Weights of a small GPT-style language model, trained from scratch on English Wikipedia: rotary positions.
MLP neurons of a small language model. Each row is named by its layer, matrix (gate and up: input weights) and neuron, and shows model dimensions 192-287. Each number is 128 + 32 x the weight over its row's rms, rounded and kept within 0 to 255. Numbers have three digits each. A neuron's up and down rows have the sign that makes its largest values positive.
After each neuron's rows, "fires on" lists the tokens most often at its 100 highest values on Wikipedia text that the model never trained on.

L5.gate628:134140138102178119109171111134106095117136166102137074113117151133099136172113126119126115081135109089140142165139068092082077106152105103161117100108106191139080128121138191198166162064093028207111138100154196122139119141142079147116090119154166148090150202150125132135065133103104157102
L5.up628:160082089135130115132150115126124132109133081155157168152066148152101173122141115163191102153134102147112142158137136140102091126099126110129085118125139156121168122066118154119100158111144182090089171080087152099145139127137134090129068185114101148101096080181152147189165161135133097099
fires on: " of", "|", " Of", " for", " 1", "S"

L2.gate436:158122147188112143126107179133108106127198118116143107136118114144149127169142049094142098175098142095104121080107180141203131156160150151098196079129112145117127108180070087129098113079123085163122090103135131123152175086102131147132167102110141114140124062176144198048104125163166179107
L2.up436:123119132133085075111143132140138130137148102202127083069103150155081098079112152119074180132115149103135097132101140089138113148095153097120193100168091172144120134116059115060092095151107154138206148144159107076083076109115109104147148133116107119161121112154123161109134168137154116153
fires on: "po", "bo", "bu", "71", "cast"

L4.gate492:165114085095102113097143159112145112160115155134120212132089137124141117156158145131143126135093136127159137149052133118143151153154079130145100138117150192159167084114077151103115100067167125154130081127123098142099132087166121148126103074109131162120252108146199115146101097117157135106
L4.up492:052108105096124068105150120146140177161141171109085162099133085146121179077115124111141070114117103146122122128092154058123132060148119129090114132104105170091160182160136181108184102130111066131149109109123103181128134147199132134135140116160123111111120097113085074151153136138169058092
fires on: "\"", "$", "]"

L5.gate489:115111142159190116094094155079149138129096134078153126129095078084161153133086130160117151100133103121148138160122089151142090177116105207121155104167153123166127143194191161082137137074113139124115126116083123167139095134162089184156092127174131116125161090063167109119157119157114073110
L5.up489:113135131195150158159123160067081115120101108103077104078096118058123136132206117118096115185166080124111122140153161113129132173125108138117116110116130163165081170193116149125157124047143157117125117086123050124103131181114168112151135150118144132106050126124077149143066139121122105086
fires on: " sl", " Sl", " term", " k", " population", " dr"

L4.gate104:222076100117143107133138118151142087153138141153072145124130119150149047170097087117124135161125145189205124140077140102140125144100097144160107123153181182128112166099136101178106167155127126155164072125144049107082148119141142133122142095161152114080168096070172151123114143143122135088
L4.up104:102082094121135103113109111133137121152161111140064154129160170141092117136164164113105110104106193125209151176088083080131116137140071094113119087132146186160104170089100155158141146148246148163141109192124070123134087100126115107144133150143116130111137084116170137160117073091137085133
fires on: "\"", " A"

L4.gate279:133104035106152113130093127143133132150105153085140156140149110190089168140105161153126126111132075119048104135110163117201090134138027154070100097156192091167062195106116125138121143115107121135179133143150159144170101155154160126142174119165103109102109101121136105128099108130135077145
L4.up279:162113126104122153090077092113140146134111124089190153109151087132066136097137134129152103184106108161145136226173115145152166166148117056140138122100112119190140100131142137112119142186111179097154092160080167090164174083161110146165150150108116158084113141158129097164117130115127137095
fires on: ",", " in", " between", " ob", " it", " conf"

L5.gate78:154090128214098123075130113136174151134160116116175111116152135182120120134186086106101129152143150164146102169094157145155113132102143118137085127123158155150171071079132091139079168096103197055104157126167102136160138152149146124115134207074200148179090144156069088168150109109133064156
L5.up78:132089133179111223097101129160099093161119137164149120128118150113110162148164137128117108073106140141125132147098060151153146127106108044077111151149185177149193065071161111101091126115107131136131143122127097142119126149078134133163130151137130139179159146111170129104100101106101118102
fires on: " returned", " moved", " to", " travel", " spread", " return"

L5.gate523:115163155129114178112175053069150124203103105171124167096107139139116127120078047177156137130121138153106130177106113170134112133176110131152128073157173126177185126104130133106134065112148146110121120091129145186153141096143083195136150159136083130183151087141132062059088127199146080118
L5.up523:112139191138119164121138034151092169139184137104088155131188102138107159153158190146106126124119057098090146114139139150114161081166147179131042139144099193197117122089115101137103142111091113146091176098115127145109130125140161148127118148167107083098115113117115122145114082134093146098
fires on: ")", " 1"

L4.gate495:179080110131116118108128172138190119090084153149062182089142133153194145135097077138139149130098189110141071164115049139177122121127098162095129133173138147133101121151130147123103110136103132084093099167143117145103145098174167145163093129220115102112166118141120112130097082121128186113
L4.up495:126168145164156132164111069207134114131143170064140068107130152220167114114042146119138120161063129152123111160113093134082148150156121110068134081090123192131143146144133141114140125088096131132159078193104178184154141147132135108134108142144093120139063153154065111097152098155151128163
fires on: " exp", " Indian", " 2019", " Atl", " Mag"

L5.gate399:146120130160153150157104130132140076093176157131121096132126143153095136154119123089196151092149136123215082163130133177114085108150098135126092143118148113105100071172132095130109156102113123171160136175110090064157075155137056084089101115071176137165124161113089099120109151161119160069
L5.up399:113126114160139108141048072146106108095131124165096133169100129153082126124118181137111140108141155102132110050120144130068078110033145140083110110180142081153135111069116133099179097089131158171122116175119133090190142148143152097075142143107143139159135147111059156136119145106110167148
fires on: " and", "-", " or", ","

L2.gate393:146097132111181146127112111120116097105107116127072141110081110119090141153084109092150130143157093164142185067144093186182147073132086187111119095113154104150121150129109170117166148163104135128091126144101150127082132169193137152136144197196112138142160079146120138079089175100135098105
L2.up393:139136133119150162141169166132143072119152185102106172062061116073127148152165148136177118114177145144151189145098145068150196167123131141132130147161160096167146120141136148118153114102128108108143132140165113101066097074154119210159098106129097165142163132172140145105137153197046148113
fires on: " Ne", " Fe", " ro", " che", " mon", " o"

L2.gate357:132150131126168120063138130127165130191194129114045104152140150137129150147110175125119090108177117174113157148145151150124130107170143144145079124123098150134133083115161067074079138096131108063078066148141104161103133130176103149109140112177099122165130120141122122181165150146121183135
L2.up357:115181159150139146086122107112189143109155180059163072111193110187123134160116161090109075044132147159086140090108143076080107088055142144127082189131106149081109137119126106100139137118131145094102114133113131120146116078125108125143102168180169117203069102140126158163108116131112147103
fires on: "%", " less", " areas", "IF", " East", "United"

L5.gate21:100155153174118174204129045069116093160099129066137162097159097134118094102122146162067244106151133114186148083103107152157131147109087098094085125110165088184123157093101184103163132123200119082123094114143089091135138057136164167134092096153104115148188119092121150122078074103160130101
L5.up21:116145124077088109100166071129078152098170123144185138142187131180118169118130122084144132181106158099178119101160101071055140130161107102124197165117150105187170101127110109122090175131132101173135118164108101096077146061133105157123179141131146143074134084136129114196122113184061152100
fires on: ")", "\"", "s"

L5.gate213:188152078108120113140126108163165058136120108078113098050114108078119167139126118026128110111178107099104105126166143115156088103147100147147119164127110114120100137103148058075109112114175168126157138146118171145118150136092149150152108056125129103196089148192109162174162112128125104152
L5.up213:173141158147156088163098130093111081123121097155125114131117092173066163107125076114090137128067085088148112204108110137091150179089080130126105134189137205146090076132183079147095112097159126191088104126140103154096102084120154075155130117150098083094087147130127127137135118190084151133
fires on: " and", "-", "–", ",", " had", " at"

L4.gate17:196121144159108111116209106094136139175115088110119144123151124172127075158087112109179128153105132122136081220054150150150121121086109168152134130151156163131106111182123134091126177153107106115093127139085129131129094149116129084125110098106144163103135153150141142113157168163117142144
L4.up17:111128121132102098173139189083122114127100107152094051201148149152162147116189154152136152068097121121115167128094168127168092164095109145125108114107122079131114159139085125088188146089125150121200114203111147110123106106147115103101105090171107172197151174135062138120167122130182078104
fires on: " or", " Or", "Or"

L5.gate572:203178100121125097106148090085103053113095136113137163175166103107120098147104090134098147152136153098190126129178115185128096125152106160161110111129139140132161132131189078122144157100106103163121080143107128140088134126193155140150102066148062115151167120128144142070123083155157090072
L5.up572:139113119249142154153086212171130115116153075123069128069065105129155128122137165131138137114164115171146160166168173107126098064145124139152170141123210146133106152128141169143023096142153095120105159126147109121078085080160163127130160128123128119146107126147179098142155117124138166108
fires on: " o", " ro", ".", " no"

L5.gate132:157153133102135134129148133186139157110148118165106134165178145148122125151149170185126153172145140022119145105139146140114133079158093162101101146125150141120102161115142070145125135087136087180132122187169105090124033122131133107109154142168098095151134128126126143122097132162137158121
L5.up132:180099124076095115107124093087179133103102125150166116105110099080121158127063177116129120127141163129137114169169157075153173120082182136059136156087136147085158108118149111134132174144131094114111191100150140068159100162100129130117079173175156077119092197113168140149095171137115195083
fires on: ",", " critic", " (", "li", " of"

L5.gate152:125131227151149106141126130092106202053135143142106130110117165139127062133109091094118161079171146161138150121129116090121154172107134116146053138145181130075100158155152104110107126103159162161114109075090105184193101140105137191128105073141182136144190107132141131091102139101137119151
L5.up152:171139144134139150135102069116170145156172092208084160114089125166103047126147212157107125128163165174120146173160202179127114124198124127097072108147123172122110121128129070129145195094147152105086193152134097190122089104147139154109110191153092140155148147064125164145147083149107114114
fires on: ")", " Ku", "kin", "}", " Gold", "="

L2.gate190:089122106140164099123137200123160168103158062095066122153093128174164152170115126085197163135131148187129167105148138119177133108080086130149072097098140163112131154124136165098085177120128133161114107166111167077132136113146159138130141064077092142124155156176094123141131121154109158119
L2.up190:169155122114126108125062117080151146066126119166114144104136138183163119109120146044088144129142130125092163127149146139143127178098139114139140110138124100178106176129165131094120157142125090120135156108148126159159159153151145129099177130083124111192190157115134185140150145075134190181
fires on: "mp", " Bru", " Pen", " games", " pen"

L5.gate602:130080132088092131114118138093168122098113145160135154152109176097117157092086052091159146110103065104100183068120106087103140133090134150113105126133103209181170111159119091135122117084166155142125136151158084109177159142130113151144109090149159089101138124157097102150138207124126147168
L5.up602:162099173128151125183136110165125115112131158105140142130124148107110119136126101133173134149110146122155129131076042119065117098139110149127077092111131140094074090100155155170104106121183170177062118151177071137154142079140117148151145065167149170152147102171113173107128094146130108147
fires on: ":", " it", " from", "-", " project", " company"

L5.gate32:146091095074128169113125127142142127130145141087146130176164127137155094140042148133170125136104148179123143135152139072144142157162148133087147140095120125132084102122139122095141132096109136140174106159159122049110189128202176117094122152047128134206097086129111080144099100173200131096
L5.up32:145157139124074138078115097158094106160150164104150211102119155147158097133109155119116123130097129154104147114134095104063137128147137075168133144053121110140111118131044179093137142154084159118157182151123104115155171139108177125118113179073150176120089122114137113182152062095169152169
fires on: " \"", ",", " on", " opp", ":"

L5.gate236:140167091095194185172121189139147128152093144119082109090064132155160109150092105104181098154129151085119090177113113158115146126168072144165121186115186160151071093077121126156097150117126117091199119128146167128113164113138128143137124107125083152091132162094138128092138124154151196161
L5.up236:170148080092147122196108168149097098140087157136100091106052123174138069136092100094150111116103176081136078148104140163089067122151086122144129148090151160120071161109192161170142137131100146140136112134133144157110068083200134162153125065136149118081140153150185161133163114144164173146
fires on: " of", ".", " DF", "-", " Wi", "|"

L5.gate262:100101128089086133104172151038167150089152173143108148169144136207128097130116146145155223144120122106190109086132191158096087147114106133125128095148139145144037103147129087143159179087175145106077179146141125138143100049137112125105087165117147089219180124153124119103161166210145097147
L5.up262:141123180125108123070109136129144094099157109148125117119149136130130119106113158067156135185086124117131144096146141118134143108143225208132092134085101132098122146117121115106142133073157186124186141144142060120178129131087161069107144133095115146092114160147117121172122093143128146168
fires on: " and", ":"

L5.gate173:161166133032121103091191073131119138113144150115125094132126115126104158145165169133196137163137128110166170112097157133151196108100127129113113107108161097108099152163115097103135156114143134082129087138153082098157186151186155178134196140095067132134148127094121106070123161123122150140
L5.up173:115155168057103093118138107192111140069126146107146117160142090135144178108143148100179124132143151134162127093141116104125156145109139138080163069115098134123110179125137063110155128177097122124080166156174108066138131154159138218112146119100149166133133126104105156129141129105114100041
fires on: " is", ",", " critic", " now"

L2.gate583:143144149104172129161135185118110131116127135109158115096137149139163170128088143168075189120184093134184130176115142160124151127186105147134112150167204080170100162165101094108135106146113146102071122090198141064103139131096089150149113120137132040086159122181093166052113172111125138144
L2.up583:154139128142117097120134086159136100129078144088168128110174173111132158140137089129167148050134190110110146074129135132116090160127108154159128158142142081164156224144129187097140079076153169092091164129142135119146119126092126081179142118108156136106093196203195149166134132157105168176
fires on: "g", "ag", " found", " home", " set"

L5.gate194:166135131127150091109085123116171102131097087141181083131107163161101159136110066116141097110123158118112171158135096073103103124128116143152176092091131056187154112095181127118082162120140106178127156097157203124125148186145131130111124077126195091122092142130112097169137162200120108166
L5.up194:141175167100134157215121137090092065099095089029118178124170114193187179154145082198132078137113092115133145153119158090114086176091127102130151164124123081097151110137111086130095109118123109144094137109147105146111175160161134097178126129174182097088098110083127088141070109140160100075
fires on: " under", " he", "si", " at", " born", ","

L4.gate441:148145160115089122106095145157086172154108060129159122088100095127140138130139192105119098141155156180111121169112129122136088151148110108080144129096181070223171164107123150166136113126131136098186136159161104160142085206118138135177185117105096111142098107112104103091044090143174139113
L4.up441:125153120115136105153133173150154113212150125119143165129078133141098066129142153131134193188106176127160118202132085160191144153174041109124131182131155136163133136111134123116142121056131125105176116134170109149139158117060122062124155160114088145157124115110117157072168117148127098147
fires on: "et", " no", " Dec", "oc", "cent"